python train.py --head_dim=64 --d_mlp=256 --vocab_size=8192 --activation="swiglu" --bias="none" --tie_embeddings=false --init_std_up=0.0361 --beta1=0.9 --warmup_steps=443 --decay_fraction=0.326 --doc_mask=true --dataset="wikipedia_en"
MLP neurons of a small language model. Each row is named by its layer, matrix (gate and up: input weights) and neuron, and shows model dimensions 0-95. Each number is 128 + 24 x the weight over its row's rms, rounded and kept within 0 to 255. Numbers have three digits each. A neuron's up and down rows have the sign that makes its largest values positive.
After each neuron's rows, "fires on" lists the tokens most often at its 100 highest values on Wikipedia text that the model never trained on.

L2.gate207:123151117168141139117171090092129128131109126152133137096096155115119102151117186116146099162120126118152106062101128084148095154130135156170158115145183116114150156116117110141135129119159142134086141043139123149184090126119109121132141182140153113133131099170142128145131146152129097121
L2.up207:129148123110176128112159137092082145152157127133161122100126154091107101098129117160123107164126139153133126115158155128087146090096103078148120120174137100114161128130130103121138140134160096153106106098105144115140152111121121139135130135116154086116117135124139084121126122130154135115
fires on: "er", "ers", "nt", "or", "r"

L5.gate15:126161163131153178090151117138133117120125150139121102123076135139136131117145131155131097140108132143121122078160119127153149103158175120137126113118116110109129124144103147133137124125112139167095093174145154140138106134149128091087111112102088122145132084107127152127113106130123097107
L5.up15:144139145137055145119072131114145128147117153124097163159157141123109141108118168126148148117104098134086155133141108120133149084126171093153109083093134102173130193067146076118120137170172138161103158103113142130120133153083168155125090110120139110118134139104159121137122131164147096080
fires on: " per", " Ed", " Ev", " Ann", " Ab", " All"

L7.gate242:130136098169137139127088133121138130135095133084070101114146130133165125146129157116172111136117110172116111105136103141147097119165091118113112131132087123149105145094122141101109137099101121132096151084117121143166138117162138114127122144156125153133135102150098130134126087126075122104
L7.up242:137114137117116131136128149143115127110122133105115108131124068081153087105159111112114108119151122121115148106135144157102149104141118131095121081134108089135112095145124109105114099131086114147096117106150104170078118118123134151158126150162135121064153101119119122128141117118106114080
fires on: " in", " In", "In", " up", "At"

L2.gate125:154138165166138087127112088152129149197132133151139103125148105116125102154108156172118141142176094068129124103086161113103151103158113110156164164154096129119146124117112123115110144094117141137138101154163121132145128107124142086121107114111127125125158160102140152162122148110111116154
L2.up125:134164110119144104175165118149112139171150129127128136115149149131124108156124139124129131152131068118095181103138126119143151098090098127154162092163088118110128120090130082125154140157161139167073144095174117090104120099122110178157115108127139142172133160165073151151139156132129116124
fires on: "ly", "e", ".", "ive", "1", "ve"

L7.gate243:135143101175100100113141137136119118100131106127148147101085161136154089134124155095138108122150124147134099092148120141127169107147109113136103153140106150156142140161106136176123145122168168138114135147106188151119152112114143141128096148162100149147141148118110100154095119132130121123
L7.up243:162123116145142162120161117117166117093134069150118085117095135106115119151156143102120129144125145094160136105117101124147149128153133148166087095160112126118052121112101199156105132132125134143116115095133135160182146134112156151132117102118163119076117143138112164149141118176149070136
fires on: " on", " January", " –", " February", " December", " On"

L2.gate244:110115121098079094128121142153157137098095139130105088104132114136136151147144157185114146128143136111154103086097123163114114125137133124105129092104079130090141116129122164072143161131108093184137106125146130096122137118157135103137103147142113171124089135097136128145144151108139159125
L2.up244:092075087189118114151121193098133106121133095166080127124115130111112125160140121148145113120164098115178170139085112112113134144116136123127120131113131151122129105140112132115090136121100131094115138147119129148146103109102150105148117147111124128135120160099175170144162105179116104108
fires on: " by", "–", "r", "or"

L7.gate15:166126171114139192151150107181151135140125124087120120150139153140135137108114126077162145144141148101086140084141116101170156132159112107150126148127126103178110103150092115113111153167092138115150120095149130054154127116107155125164139107163162149143135125104137124125113141139118103119
L7.up15:130131140130120110143131091103113144137125080090138110121141174114105122151151135134129075112167171165136082082157118139160124142124109141115099135123148085134125136123107134087122107114116096102135102144168114142154166123135124098146132107139120122146179162135125149098113109145138096116
fires on: " can", " would", " could", " not", " may", " should"

L2.gate96:114087089124085127118131130119162144161129121126129106132122102120145095148116173089166064146132134138158149096146112117107138148104129155056090182133136112159118159132122109145161158101107112103084128147143162128163103146114095111099148108082147163119129118142115152136118155163107095155
L2.up96:097159141119167161122112157124132118111140159113132135093154099149126160127095143102117141169128136107143111140116132150121103164129124141123124127130115111114172118139132144128135112120139104105114148152130137182139129134150143172102114125159133097113121121099102152131146107122117186153
fires on: "\n\n", " which", "-", " this", " that", " time"

L2.gate140:105129123140104121148139091134128115151077095155130114128122135149119121110123094145119140183167109134142159138138085125120148125117113107121127090115167148119106122110142145121109132132138169177087080098106104141123157131125097152119127118144105151143092143074121136166164131109136102084
L2.up140:084138152112148138097117133126113124127122154142115123092161093139114115156173124115159098136123181144137128140082150091146141135110147110157182085117155122093127123090136134081132166165107112124115097115141138083086141107145145125134114158136116151150139139120155130157127171123147135130
fires on: "e", "k", "te", "ure", "anti", "ance"

L7.gate95:119126152098125121157148112129122138161128116143089173132116115090135145114134131149104090123142110143109174127139126107182108164088163093104111141139179147137126151113122146128142133130128128191106158113116141134124112128150122151065132193127077153129133124106113135169171131084107121097
L7.up95:090151154128144073185130144117168148125154125144138155132179119144105086106103188137126138176129120141099131091149128111142108153161162122118171142141133114133118111122124119073124104181104126113142113118126100123086105135137131118113083105135150104127109111163120128168158096085099147146
fires on: " |", " in", " finished", " scoring", " He"

L5.gate23:105089090111104147129100162122128115135135101101155132135075114153157159097133124107150087108103103151105128112128150127126134130119168171105094134130133104081169157137121065122187143102151141075132155133157184146125102114113131121128167118157102141127142130147155152077105125115129142120
L5.up23:093110152142155108108138130162114154126149151120146126059103104141105140163096148141160153150144073145081092155123121134114125124142116136087124124139101145124117115145144098132081128152086187128132134146112167118150091161134154157114112142141094154119113140131152149138102130112122148151
fires on: " won", " such", " given", " awarded", " achieved"